MLP neurons of a small language model. Each row is named by its layer, matrix (gate and up: input weights; down: output weights) and neuron, and shows model dimensions 32-127. Each number is 500 + 40 x the weight over its row's rms, rounded and kept within 0 to 999. Numbers have three digits each. A neuron's up and down rows have the sign that makes its largest values positive.
After each neuron's rows, "fires after" lists the tokens most often just before its 100 highest values on Wikipedia text that the model never trained on.

L11.gate142:458503481458521536502490518548481478591465494494520462570473442446468469592477488525482555532507512488443419524470445511548542586498490536514488496562439440516522533484495485547489567497487475523480530472501464533507496540528570538559435482505495454492469516501495565462527525494472538487
L11.up142:501453504439485619459534480468466544472485508545536441496465481481496509532506529446564536577441470426532520474493448554544475508484549521500505546507477485480508497418451476452495578505509439524518509510527452459455515506476514504493487539509480457567501472562523528458459594496526542464
L11.down142:541465560502486495525535497558500478510477477470471483488465501602471517513498498489481471412530480586524500462481451435459459457543549486507606470490510474473461418558572554546487512455486577435473506453469556519469500496478540548518467419456451544513443484572469477517555474507484436483
fires after: "om", "d", "ab", "s", "id"

L4.gate39:434523496537537489520510473602613460464484594514453554534496520497524491534487491447467511498531503500451553424487490561513524460523522498512451464545536524487491511476486473525491512586461473513554520456525450471569468482503532472522500481615495534455488455527509612549532527496501491469
L4.up39:519580510504473510498512440490483482460508553467526488554565516459527527493492507530488540563553541558462536491434466520524387482534506523540507426555496505528484473489565450487494528430465490524553473540411468446566492472548564530531480516492548491467495492456491548440529532494493450496
L4.down39:568384581466476487477532508453439519473492552483538458487494497512546541539588530527495498518510471534493478514507480461476434511526413499566484525509491445532479448480534489504542498534461458540450458492535465498459465509491490512508471531432530534480537550520522516488519442501485517515
fires after: "us", "e", "T", "ri", "the ", "oc"

L4.gate181:530533517468475531501478449510538509536552532520544533447446510494493473517605571518487504468459548546491499498467612545500468450565482500511468499507509484499420549467518505488539581520465501505524494486450481507483426551502547490513449455507517504476527505505508542562535499529503423452
L4.up181:458535532544548521493467576530581513466466486555452463473559587561557456515579521503506427455494519480489560444567545490580445497472510448494473541463457507533486456477497513486467486533598528498561524558440465490437519522506533489458545470506490522466486440495550456526402532412581478500
L4.down181:461499457540548422545494555515537499482505492530473493488594567495494512488545568499481433474515451527585495481486415491471532481531492503505549510440476510510472494600524481481509417469526512543475459514556482500509477416452459463448511465515561487451477578519548522496552594531526489504
fires after: "re", "n", "ro", "e", "s"

L2.gate95:557474503475497544536448552466429507544548494502407553478445489556522464492513481429481518477545542451466451514539400511515452532473540501494490487473583435551439467531516472511495487492456470500552443448429596474513538421532516534415537492479518490538471514529535504437495485490535509466
L2.up95:487439556435571459558552518517512419480445541485502502496562502478523456570520520549498509542476558484539484543486511494533509489579507547466512516490554482495503516388490512486527532482629445517492481417527519479486470571518512568490628495512506481465502439569518399480442495489496569530
L2.down95:511521514467531504406513471487442531449563595609475552492505546469490558557582512453521554545502527414513534499447471495538527525538510495464500512539531498526506500453484508505499469562401511497422528471457526539539499464491471471497446499478471489544388513484527429514515522468501443503
fires after: "T", "on", "s", "k", "in", "er"

L2.gate100:471494506491484476501511406495497467463527480532477475550476474515522527539542473517483466487428479497440477507481532559411445462508511515554451436434525522496529458477514467495511458538474513511452530577518522495497461530539435593550427458494535597526493443482549487442528490524521459530
L2.up100:437506523421512421459581516448586491530467554542488494456491474530595535504540515532449501492496441482481534548611531492551482557488484557471552520488446505466522521501514527468442502524503506499493499434500512512525445539512451502517506509482398540558484481412512421494533455440505451511
L2.down100:442473575517533460516513540520528499506587526577574509519490454551470520486533521569493433468462509580501497436462530472517591477414510582548494505475507499578515497532575431513505520527508516468470484557564554544516476526452471547470552502500534544435530456563473571458524490506447520512
fires after: "em", "ch", "m", "f", "al", "ed"

L4.gate88:542436484485514454459553500456552489508522531464570530504467485456399552504471536521487495521498519480509514534465489477491499404544436511547507487474549521423528563444465531468523485498521549502463527512403491501466423556493490443547529450523541534527481430484390439564523503478479455527
L4.up88:534551502430590503521590513571551477490476545447496538512494453443593539482508464521455539467505436446501574468513547498462440518437478413496474507458501538528436507487506489472496512395511521586499553524513557529509447475452482471587466478441526547435525501504479450504482505522473552459
L4.down88:515547503410427448489514506475494426479524492486495385531482464481442477564489405476474510486547447471492448506529495466458537489469577503496577487565515537540456582506522581530492485522527550473541495522542486505513553511528541539488572488548495453483433562454503528462519486545469499438
fires after: "C", "c", "J", "l", "L"

L4.gate25:492492431543534510524452554453535498486534454457505511482511536418433518486515497510599408525469484485444535490539500462477520523443498529502491572497516412477527574542489456513574502578515489573511619505540497474530464524532552437506433469518515507509486506485503494576498472566448527516
L4.up25:453512548586509490524450568470483473538475509497530539554483520516380489550550529424549522490511505524474480490514504509487542551486472554465468537475457482517476531502504439399550517532491480487545515472456433505479533459491455559472508488568555522524483566496470544517510568531501469445
L4.down25:529464531480569482442561470497478485533481553464452470520536477441551449456434503498479461564476410459501525518476464458501459488551462426454511531557501514556519540455600488526512522454490474493535483507434529463510432539460480481414536524397529432419482445450474487560527499564461517482
fires after: "c", "m", "l", "n", "es", "was "

L7.gate54:509544509541508570457494542529499506520496484566459495533442546434504454490578455462480521492523529488506554491484533496523477535495521491548517520514550488467498618612521582520522479504442585438522506487541553530468452471439596483540545417515524560604518585466495547472493482495489572524
L7.up54:554487498513530488455507485435474472516423408511432485564507561536578544467514567552533502428462517566557505509563530483551512459465488500521550466537514472524504475555526459527448465512470490468479452449516509516565541514464531443532508512518599542484495522511472498483454523462490544493
L7.down54:487495573489488546540463478460477485513483448524488536488571463437505517469558455561552454478449538521502478485589529491510431475444468489496459535567536570535519531444514534435531501536507483477539467512510426477481549483447573559480494424498546432502514520479518466516548538482464507463
fires after: "v", "ac", "ec", "si", "for", "res"

L6.gate125:536516485467512454539461492549550500518447495472516547468548545453444502497573510538549586487504482509487541501425456471424529568522506482527522531504500543431407514549459518509441451504471516518474497546520540511531513401508472455518468445466497504392427525560522516425473502572447544467
L6.up125:537494563441499567503495474493506485519472564403525502479490464475441492580485473492445440519479519481500453558527509481528473487528507542523558422558475477510516516510556430514467518539447520440442516475497538469444449536580569517561464484534577470501547488543493476508515520480549466485
L6.down125:542497472572560521516458530443429544428425565460470483476524491525495530557401467456560530474494449537538490502569463532447495502488556532520518487503557484515529462476514455479492517548468487459512488492531524538480456516481578487444535456475508590522579498570489477527517508461503481504
fires after: "l", "est", "st", "e", "ol"

L11.gate146:593527445528443559459441429453479530532544478485509486423578450506540495512533485547548554521449532468465535535592497530532513385407497513500472519506486445546541528506486489538516490512437507514559458459409465539453453551520527553545540442490507484547519506502451428484449510568437537541
L11.up146:482599534457553500425531472492462491580521429502427501493461541478473496502525509531523554478570496535573491485530548514514499430571476590492497490583496519454441424510496476492416508485505496438514478462472534491490497420438540479507536423520490477540455547516554492469516532483492494542
L11.down146:530512479411412521553535498494453503529450495511448458555488441523589510502505484544515508537437527489470569460546535549550501465373511482478533521520550562557485445525539570533523488508497522489555519517511482565454478470532470490588498516524545520491471500559604513499474486559457539483
fires after: "ec", "es", "ac", "ser", "u"

L6.gate170:508469481581563590528502466485511462564543474488458476566515581531506535541534480462437515541549437508535439561437481524563537456462546506506534576480534461498471571515526500438460560528505389476503438493489444560501554484450413506501519525477503539476551527482493461528488486517550439461
L6.up170:513445446602538481577452500501491539532501487455484546511444402501507527493525508483481440501453490460553516473464505443512447505541477529488454520497456531521437434527483472541565509478529473499511513473422439457469474554497474552552499494497515481517472533546469547511519505543614409497
L6.down170:516491541524498523511462484468476549441491581500440508506488396538519463434497533527505431535536518502527493527500448473447517485515532517483518463529495508506537492505495534561487491541480456510505484530533513443518489567534524502542560485517422439515526527507470442462478526457513545476
fires after: "k", "H", "h", "m", "am", "w"

L7.gate83:531509582470516497485471476502547430462491489475484455552499512497452441477337505450478520521553509511549461512509506587489508495488481549539510402447545512552526517455511481436529514521465538563541564470572555480481552486541515553445475448530512485415490557525513515450514515456527493371
L7.up83:455546482486535497548437427518522474539499475513527485492566502470466469532431481376522522465450487517559517532560502533501508543514532478519398648535473455502435533470493477547502439545526518517518514451528534478499571508474482535452490602497540544523464478474486454488467526437432491592
L7.down83:432538527549424423497430477511530564547486552559472460529479493509529510524491555559476502530537477498510434512499481546446502459502474559496469486402551499474485466511508450551476459604439556435508468488540528485534426507537415532520600439517426490508482500488536484529533515483483572568
fires after: "N", "ti", "re", "R", "n", "li"

L6.gate41:513532476485498570446578492477503526450612459509490500501558557494494517497509497508481551489483456476481491556488476482482427528505544530499483466463485480491538524484635552548460577431545490484488511517505471502532526526504589485484497522473541520541550435492513555552482486495465473523
L6.up41:545441490503522490486536422482475473539561477421554482482498494481513545482469521505473487531493483520487515492446518458514508513484503519528472505451536470500537462474533541531519559473491526459476455571469442516455523478489489505483553485474514473559536551582473406550457592547486507617
L6.down41:495452537488472473522548439496512460451463448521493465521488509583482512478538510487506542452594471545524495487484479436470578490524481490424497496503528558471465549465528420598501520461501450518482427525503479525457475461527516472481475508581468461563520469520508519514535466449480518464
fires after: "ag", "ri", "t", "si", "em"

L6.gate136:459502472417551486511508474491486544510527496478521479503462504420482527543502519428583520450553465514547502508507425460511494530508451478540495453486487502486466564482483509492533543508489422447416474475579466495516507469499526456443512478512506506401431494488522508549501424538566465542
L6.up136:543561473471539500481517487514489484472543537529465450513504580517480439526453463574484506475530564526420494534517478522504538511577578515493489489566496539469461543524564531488493561536462542457460523475498507490517508585552468560506392469525472571482494514499496539524568534438536500469
L6.down136:556451533549528488551530448631519532473443515460504503488537546525459488469443495475454540581516452568549575480478438465443492523462561448474444475524519422563519519528535462462586504481517473460493508488502560512515454468438507478498486510450515548470498401500443499475572481501507517556
fires after: "t", "st", "e", "th", "i", "cl"

L11.gate91:550508544575546460476529526438504512463410520536461470562568546523494444529515513477490471475485450451494539523484462546585468537533515530522540505447481479453508483500516514472504537567475518531444477510479514477406458513497497555486490503457533486519499479488501513504566559454499432492
L11.up91:557529528520511492420499487477509485540463621459457516564539511456509419555468452467414490468499467496579589501534529556523474415481507462399558525573511498414542444443522528505448536441512520504454520498513497552523554495520449543500448477547519475527494542477498499467540486427504495524
L11.down91:482460535483478474488555496527505496552510495418506516462519474483376576602506516488508480455479517498472493534542495480541448554533518517443476432468421484443523484570467481525542485486499472496511472486452533417542508457487479478474454464550571455482490546497497473409483465505439494532
fires after: "n", "pl", "l", "g"

L6.gate126:587541495494523481594510440544562508488505512538513479531532467489544515501414439535533484477549477459461502451477561558491493435470496520511487514474552454400494480480521454400449493576457463547533538446503467509469438519529478485490490530539535554554478437463511398539495559503519533456
L6.up126:487436540558538472497540437511493524466424460502508464553507489534570520464517458501520413528511457563522475526481424500512499471500491594515500537420464523467486513518545484495538404582503509529517448440503522457495475544548490574481467448462488514449513491431502527389582569510503477562
L6.down126:502465529537555512470447464498507475505492513543502428537523454488552527552508478467515483438545471554461513522572454448495477522534532483503552509460492467542489490489551507536548489484489493477453475524605464462538471551466439527500385461472467461491499536457438564487516523492435492564
fires after: "n", "N", "f", "m", "res", "p"

L10.gate109:513434568490425548555472503513484500478513513468516476440523495522454440432459554497459542530499521492498451531557494472462442484576439411571492507501429531531593469468485536454491462438471474474509469519520493496512460498485513467547518516582538521448426574469531565482510451550436488389
L10.up109:555450532498545553498493542499525525460411484472428530573512501486581478481445455501563487572490508535509519474497513588484491525501490437479452573596524448524530451503509575476464491563537527492527456475502494542450481534531567571414470480428517456526461539439497482504502469448525479463
L10.down109:483493507433530512491502577546447555466482479498509550437530450483579498554540511509458543500539397576491458447469447490518540468514486499547536543419524499523509495521504568483509516511521471443547590459468544496469537559538510470581538520514551465484493506483483485479536577523525496581
fires after: "le", "se", "re", "e"

L4.gate6:489508489529555519527480546497465591605388550432434539583492526497434497523524462524395518461486519568412501472515496548518497530544457558545514525561534480478473522491453465463491474479511512586492512523498465509526465504555459495473552450533540531522518538458412472460452476490556519481
L4.up6:562497553545588537527470538520472536506504544526455516482560496445529572465542569539513519474489496498454486488455508488553545501408505533591454513542508561539439419509435558467526455469497543534483493489537558498473482488468542514504522470528502529480471447491547488476492461544491571523
L4.down6:465518502518470542521537488464459428500476495444581475480476488506496494516443463447396462464518562539472540487472477474530487493480546486480478592508501524545542517526506482560529512453499538521479541499457471517423470528478480531440565455444504512569498500474520504546418552489500487473
fires after: "m", "v", "L", "f", "l"

L11.gate98:471534600529531561469515462526498491548455482463456441468517447481493472448459451556492409430480499472508504536512587511440460518455482539505474418515473522537499517551552494494511537537581542549567446463526545522476494560465533520497519467465542510607505541507502485519563468478478494517
L11.up98:454519532510511588535460463497530511476499469474467487492525581530518512579514458471554466527473499544466575474502439511488534525426491470464468497498401539601489486550526451425534445528485461441430479478433481481515519499488504499562515526537475520491475552513512445522539491507485428503
L11.down98:527501468519448559499517485571527488497491488444548534529465590458508500507506482580486527574487489488555510537465502478543542507555463483475512528516526436439508457510561491489477521458507495539526510537563529505522549507498498545507511500518500553531500491513481520409502462489515478414
fires after: "ug", "k", "J", "ch", "re", "M"

L6.gate143:534479492464443533533478489407489476493520527460494507472506563568469557479501512493440488480514537499479431448506522517504519519477469498509480509434453524451460510460523435456404447472489528561489388503496510419480517513507462526526476480550539472523486503478557481456578482544459522529
L6.up143:420476433522523486447502574527560405470500532443487510538562494491460402510516500515520505475479461485548480520527519598487553502531504446456475433537504458540491503492503485454481508454459515515499464554520546473502504532526441529511575476514490580480521517514512544453436519479557492540
L6.down143:512462551512460522472525543540486475500501543491494496506509625493471429437541559466490497493515584448463450523477458487485543470444543420551479526476539581485488491497464469505493562471461477454445477424533455504474463535514430512538528560481491454416486536451530556457528527481518510523
fires after: "rec", "as", "s", "l", "ro"

L7.gate170:477475562503545466447557504526477514534508564569501405531478501493529550461514561508416560508492565484444456434471615492533515472439535476498472476432522504559473522521464522512534495433524529486513531470544492475523488500483521456604452501493486453477449543489481470489467490487549462517
L7.up170:475474475433520558475544545525549491489464528426506431534552462468404535512543551489487526571439503483553537470559520520522594487509482544546474479508432532485488517495559490483507526438474524484567511545488475558539410489483528435527464499541515549440477528495421518444523542510535527515
L7.down170:444443550504483501501492487524551515514516538518530498501537498546441462498607491544447460479461443502519484529582450518543530526435415441496504487484485474528485466516452481535503508431552523480550515486459575424510440521477487526481523564485458435450441487535415518533561517555537490477
fires after: "pro", "ro", "In", "in", "f", "| "

L2.gate99:453562533528520455469485528497431509512492510438509459477485471532532533529472454556499482473622471508509549473467506582442501477390449457450479497530505527536531464534504470434477507466486550550583511559478542516508520523469513467468502526401497480488528407567561562491497531518479490440
L2.up99:521455551528514571438497436531504418531461526428579535573538500476488527473470537436565510452469508554445463537412528534573475447475465543490479529402525439515499545439519460427537477467530519459507478562535476575511493506543496520506523401501525501549479518524488505496531483556545502505
L2.down99:442510515462444473496480453527528461449474541430403554554477567493489444514535573485421503524523523453532541524527425561443482500496548508568528504456568491499612530478458550489481508498489438512418541489538461447428610547515514538516524527456574491536440557484517498533547470555540532542
fires after: "e", "E", "o", "N", "n"

L2.gate40:496495532507518429504478512514476479546463439492566516536502470388490509451505504508500459483569473488532496535378460593560491483505521483489549481437514552493548480496535487473502522516502534530538499506571455460482504499568504506460557563494520466516494505483514458501461453469521472544
L2.up40:522510548562492486530489432520503433505514418476530492536515501376501470524500479467498486515469526489509532549449492538565492496514509451479500467465532500522502571477466498474564485543517482535581482520533491533497481459521432496535536510470545395548593513489487443515481455447425521510
L2.down40:447540537493488488466445505622504509506521426502483490481426457498466493498511474520400457486508524442513486519489447507497507531471533460497539543513506451404562557504499582585460509475537547450542489570515496528471420523503455430450455462537492549536499425533542529497519498554384557478
fires after: "C", "W", "the ", "R", "n", "N"

L5.gate185:537462528506490490571521526510478583471525530413473511483546467522527462550560519561513561491461521403469523469519459529489582431467459524482464582529462532501484514515518523532467426497461561477493519531471450527508504511525489514533549500504535481496536531508479477531497517463518499514
L5.up185:528489550511473590512459523538503481453510537449485470483482530604535521541477505533497486425555506499497456457546559497520543496555498529489502495539478487512505498434553483566442474547455490499488448527501538539459513533549516493553514418385481480524428486440532505507531496494483495459
L5.down185:440501468450592504531468508488504503549441499518455470478564569551441505562529474610486496479476552507457524441547474489501507486487494541426510475573539511511455513552520529472487519454506478421524507477482568522479501472545566470498543516555471507515499499496507516500481543479534542585
fires after: "m", "l", "F", "A", "el", "al"

L6.gate35:405557502507545483475465470496559494492509485477464544525514470485525553553515434512505493485537457545440507337533548569545556489491520537530553519500625519458546557440483449509462513554443484446529505434512478542454543478509467489511502542505481467498531503499468474501494502460456517474
L6.up35:547491522469504507485487505453519459466452470537566506474508524536503495571500561513524537574537551519495518543538507522570442457478548485538559541561557483480472527448545355540481482572512417498480529499561569534484552500497451522529508496510536532506529487533540503484447515441534461506
L6.down35:459540571511525544462480450469542482483534443481484447508438553503503514551459413480503454521506509478498499527503482463485543498544450535465506512532475460507523493467544465538430474476539560535464442485487520542460466484507534466539460487513474501462477536546455532486524462477500422463
fires after: "F", "ec", "ic", "e", "l", "ri"

L10.gate26:524429535476501539443518602461534470520558457511517547469490516481454533460578460522514466435483516504506513520527501413523557466524446539531499512478507522471515489466503422571548539551496488487502436543446545433523495537501520457458432509516580503553479524548507512496538514518547515477
L10.up26:570466530459448547530550480410518498496447522479521506509566461485518501497548449501524528475490557533563531499574494497553495550500450426435507501473497523530535479507459461469487576576518537543466477473414416522467437554488459479529461489505502482526463521529450476489465531527446496495
L10.down26:533517457562530500461412510439480451488482480540475553518476554429517532489505466479547438454490479554539485405488546469519450531471545442487498478532546594520484480454505447483496504518517475516481520464458527520438496435449583448478541519426524461493498587546470459463471511496557525433
fires after: "at", "ec", "t", "i", "c", "v"

L2.gate28:507550515554535504453490474509447426485493523497494436552522497508477447537469468548494527529581454488535455543460527499526457497491497567506499517492532520540501563480535501449516495534550521539501500425474444462507452500473558459494521541435520511490476534563510464411479471540476536425
L2.up28:479538532541504536509465418493459500467447575482492512542494462490524496557517474564403479459475517412517538522444542500536459461471509541508538497499486525437450535441474529494513536491465505463641512488528396516565543513439563505459502516423597520513463494521452461462531473511479564452
L2.down28:481466500573493520535493533525451510492460476432542476398481413549521409523478570472467489480538469490557473505484507464550513479420520461541544543519450492566467496541515431482496516526479510576551530519527498559516466589502495552435547474521545503552531476490458528503469507520497526486
fires after: "or", "n", "R", "ar"

L2.gate90:507476491511547513559428511503493455547421545514479406453523467490492560546495504481506523552480515538534428408486512523561481447490490527522557540465594443432549479505542448421518475507532475471469528464495527460498506491534428560498466487458505465486507564475491485565487539464448476483
L2.up90:479573502498493465575502480477470502508440516484467445481471464428532481557441479508532537533424486515558536524468464530581444524511538543548551492430533472509512500466554514455540431480529447554457488584516509522446491495501428573510472491531498523457532617509496451534541574583509465456
L2.down90:484470452489477555510502476488567471470484461529481478475513544520518519470469547456535535524448508585406510519485513504503512465482455445451463442494515480491450512589595476494473456457394494463494474486527529528507477480483462604515484440498533499549520484492571544478409500452531456581
fires after: "f", "F", "m", "M", "In", "ol"

L6.gate168:464544503551435539471485535530553469485507483508492543528493502541545443468475464493405462565523433464455501473465520503496462462515574448487476528552497504435408511585450503482538489420558549492514525542457519559511570467444484555464413516439543493424497534460509593514540504515526495492
L6.up168:532510499567558484518505517471547510531562500492485539409450500538455573522548551525434459440409510481496478507544544497430473429519468476556493473512509502535429543476535460424484525444527506494543570518503506502396550498479496559507487516466525538537527501509427552517504532504544474531
L6.down168:501560464456542505503484450514476443519426547474561461595470504544483480469455463537446473584518536448543566476562408523501443509488495503477518487444471512447524476523589524490458564509488428516511470507520419504504552486500549505525451526481501463472448491517502530530547507566457389485
fires after: "o ", "he ", "to ", "e ", "d ", "y "

L4.gate14:474404481460540452468505533488495479501475509492565463460513523506488542478552558456443472516499527505506455481556455525530486536519426501477534539448515454467570539499493487569498538499612488603501505466521534516501436506510511567548559496508508503441425473470564499427509523500455460553
L4.up14:419499515494451481529515521465501453514455544522543453559479457518447460528523453522500469491564457492555429468492436469488549507509419471497505520528483491460481518582517449563515471529512512521449587525502467470525496471426496547592481497588513449515430544460504556474552475545468459491
L4.down14:547465492508561525444436477488545465392530487476509500526558562456518491481464557495560470490489474441541473494522477564477527489476524492532408482513464443552511443497529492429477498514446475374550506542412553476545505494511512539518506479485426572439427496452536414490476477477513469468
fires after: "Un", "c", "C", "\n\n", "m", "o"

L7.gate117:529541532404559509400397448474586478482482514457473502543419534466517521471482481461475487451522475496421480552485515505441505469489511459538524481442496455510496536542579507493436442450559520532533525482548428570513559484528427480519492449547562514552529489459559485513499459475533503570
L7.up117:544502488528537543513420542484533483500494473428536520481493528551508496418505414493551497496456530551501513512576471540507437484420481451497461421492528473516446569516553486483485554496567502473518504497514433502524473526574497509512469473507483452519466486602454443481485524487518562506
L7.down117:522473467470478485518519488488467540519485523533535479501452505562512463486445597454521525486497550536475473486504439531466573440522614563410438514483463535460469470447489407493455507520470489521433498430593500494456484456473561474514468525469509466525499536449468525474492458524545492460
fires after: "in", "re", "l", "ri", "qu", "s"

L10.gate4:474467509584494540479562509483471512533453482500502572511488446529486485459519501477512535545525513439476486497479452554476458421434536487465522484488464509448531485463519499557580464511468451534524449518511515501488426445599433537506509442526520515525466550496507477522453461504475533501
L10.up4:443579488466553616489458508500525458443536460445529524516468533490525505516474469507422489505504495527501520520502510533511524524561513459476469549498564481527452493504505508405566521527599505456476461570501506519506419461456508537450550531489447517572504498495572452497470433428536501523
L10.down4:535520503420445491556551464515531491577498581595480462519525493533464497519607508471499508492480539517526498517486443455479570578496550489535474491483541537446501448532473553473513506559503502491531478537559522499461440394446521512503488478584501480481570500514591478480479549434499513496
fires after: "on", "n", "a", "in", "m"

L11.gate133:488507544583542500549522494563590468523492517599456480465454448462525508472504536463508454432562512570519441474524530530555486479464481435519502489480540470598520503514446543515464517486546490538540471493447483481494512502538432536579408467485492563527447524449482490431429553537426457532
L11.up133:534497543521498474509615527467465457487530531527515519453499488480449566509551511502476524463455565540414530524602485489494412525488462510513533521410563506479503484516464514477478549418610520557466498525440440513485508497437503535463441439506509465513522487450506525490517513524521484568
L11.down133:475517469537526551567502425540472438519508576464545523466483523478560443507522513521491460512478528493476581442544494460463490487442514475524483516571534529422487480493482504542474552509499478512556477458477558586488585546533503536486539515457470485526507477550424505534494577515421482475
fires after: "to ", "d ", "a", "b", "ay ", "ch"

L2.gate180:515519551507403514495531451550511493534597513446453539471498518553506514531521502468468537433490528419442483593519520553541525429440434490474478521523470464459501520482500462467443475476436558490500495503447559564512596509448518497501491501527550482479480456549514496547472460497451520519
L2.up180:460499556413522503487497412482443536509470480530471536442508491555463446465498532511572558470598559551479441541500533504487540517547526544454417583468472562478509474540452530550473597405467486454524457521497502471464493534487465428502476478505496397515484501496485487450491500498472511451
L2.down180:486485462502533502502537505562510507573535492513493535548495590463530530546459474553482505504442473512542506524480488500573523437468530514489499503507541434460503455481541437462550479473527512503542451518387521478485469592474516506553389465536494523503536524458521468508498524523433582515
fires after: "el", "i", "ow", "al", "or", "an"

L4.gate171:561516602481510446465444488478449451544494551486478495528522459478522521527455516522434432446481551499454544546488491516507464507534525460473547554522494503455456554551492514455469597480443552480537522458425478457454538508516537433525510491452540469481486474519458506523543536458544491570
L4.up171:489479525556516452523448523473528561539504570451504493424524550466499558515540456471463529466562427470515483524553467542549442452502513525560507449517473484484525465446560428477486493500430455505527512376489522580486556446443397469557533469490555501493538510507524485447479477508472496510
L4.down171:504534524451545459533585489531465481482542504511534584546485471487488491541521550552447437480478495443518489533567528541514498529534516497559509516524508548559518498458492488524521542491503501418508522562487521559553490512471504518531489477435602468512534450506519545413458553563525565447
fires after: "l", "b", "en", "n"

L5.gate111:441514486514513436495455474471481467586436497540521514468519495538465491542548472493503548476539533509463446525431523547547491480533459468490477492452508469463475474651541503488489537542466544436552518481464467523467496487516517510512424441410573575534473496463416524477474526505585531463
L5.up111:509465518505440449537509434490519534463474436510505547566455475506516539560524520515560474467464531485502461467491491476487518432450502516505454522558482524443430488570517478522498496472493522552499555526506477588538425467474438475532511535501475487544540483461450534497480437506491451515
L5.down111:513498536553453587541486484446461492451482522469476502471530486491511382496494488486443525514489500476515486460517521439541506548557498520532517444550505550546470578516473534481460467492494479558510477552549490453474417441522519554540508546513486525576552545536549506499529512423493591512
fires after: "w", "e", "Y", "h", "W", "th"

L5.gate116:468539503443545453485482533532596429496477451389459548514534556521475613440544500534515459504507524458471479489490527489467531510494470448542528472441544435585551506561427485507507482516507469515477515464509513577503411519527445514549469501514489592496535433485480485402486496438536451531
L5.up116:544488477513544552511543477467459527506505553423528531412496464521463534526530494492480493505464566454526543498457547490544508423497477547477492487536477512459490547480526476536516385553522527413527480548460523501505477422508444473526469475554480483432504516474490465548495481524491407443
L5.down116:438525502504506451496452508493446416462505551461563543493553518469591539459469503481505505480493512508545551522444547509436510455504376464514524465483549458510524405485508496473501561553539435451466496539450490495537496430430542464557566542558430506471568492542521490476528550441492497501
fires after: "m", "T", "t", "C", "si", "h"

L7.gate31:473555504464526441560433507509477582527521503558509616487456444470469513487578540599470467495510514514540475484473551508428435536519417538449500498518541496470514525493468445498469504547516485538422524470492536496488436634530445514505494571487525480519502522462466501540507510542452461460
L7.up31:499512497561536523525557537409519462456415495517491449525476484521566466503438512542545365462493463479543559479532494521546518468450536490434443543475535577478504503409507524501515507583537523492544501456488472544489453583494507562542523460494480502481463513500514510458528457492490438543
L7.down31:532550481584523473537477646500491563506481506498509550487512493492510454506523498559512474425468503488465511443564400471459551564428539553545541448528484504547469470447523493469474471539518487503453439505509490485535490464492510484535549460537539523451528529510501454561511435515509492420
fires after: "s", "f", "m", "S", "res", "ed "

L7.gate40:527481501482554555565500540490529537530489483476497444446483445464458585573540439441478594490504509466454498508475509525498533493548459481512564514536430445461488508526482464490581504536516499521556498549570487510473464457507508503485498494551484529442529466523469466461470596473528482495
L7.up40:536494507532502507468415462502567513517479483515509498478513607478499542467494485483482527426464497519503495530447587505490459479484540525536531559529541457556516524519508513517520471444532553510539573512459551560477521507510502487474502414476513535441478493506494496492472517540554543460
L7.down40:478491548487467538488508485539507456500465507548552557496481484508519528537454519491519429500486524527497568456483487479467529524526431482472504459514522453469480462457545520473457463492536512567440514559556552477481573501454488472594542533478515430491632499515521465526412431496604472479
fires after: "l", "L", "f", "W", "h", "str"

L5.gate50:451506543533499510504482477514543440549565475541496499490459424471559503507469453557486471487458473471461504518490450487537488465428503534518487551479527522515470551561519513534557512493583465509453499484477532507535469366548502459527530463473528496483462572467510484551505555491495474500
L5.up50:453564548521566458484496573488441495507488491430504524501494495501533509468460532525569457500521501520552475474538557474515549521428493508447528486451523504556481446503465389475446469493430512540549535562550545489477459485453451540561518487486503543491458535412477537483543514515500506532
L5.down50:460449494484445501588453523499477524478511542487471543488536517477544522419505490516451538544494484539590449499525541478455470469483443461514508414538554496480479469536545516491554500483460533473455556540407509463567564531488530485563464452489475456540512494522404555547523493527521484537
fires after: "f", "b", "| ", "F"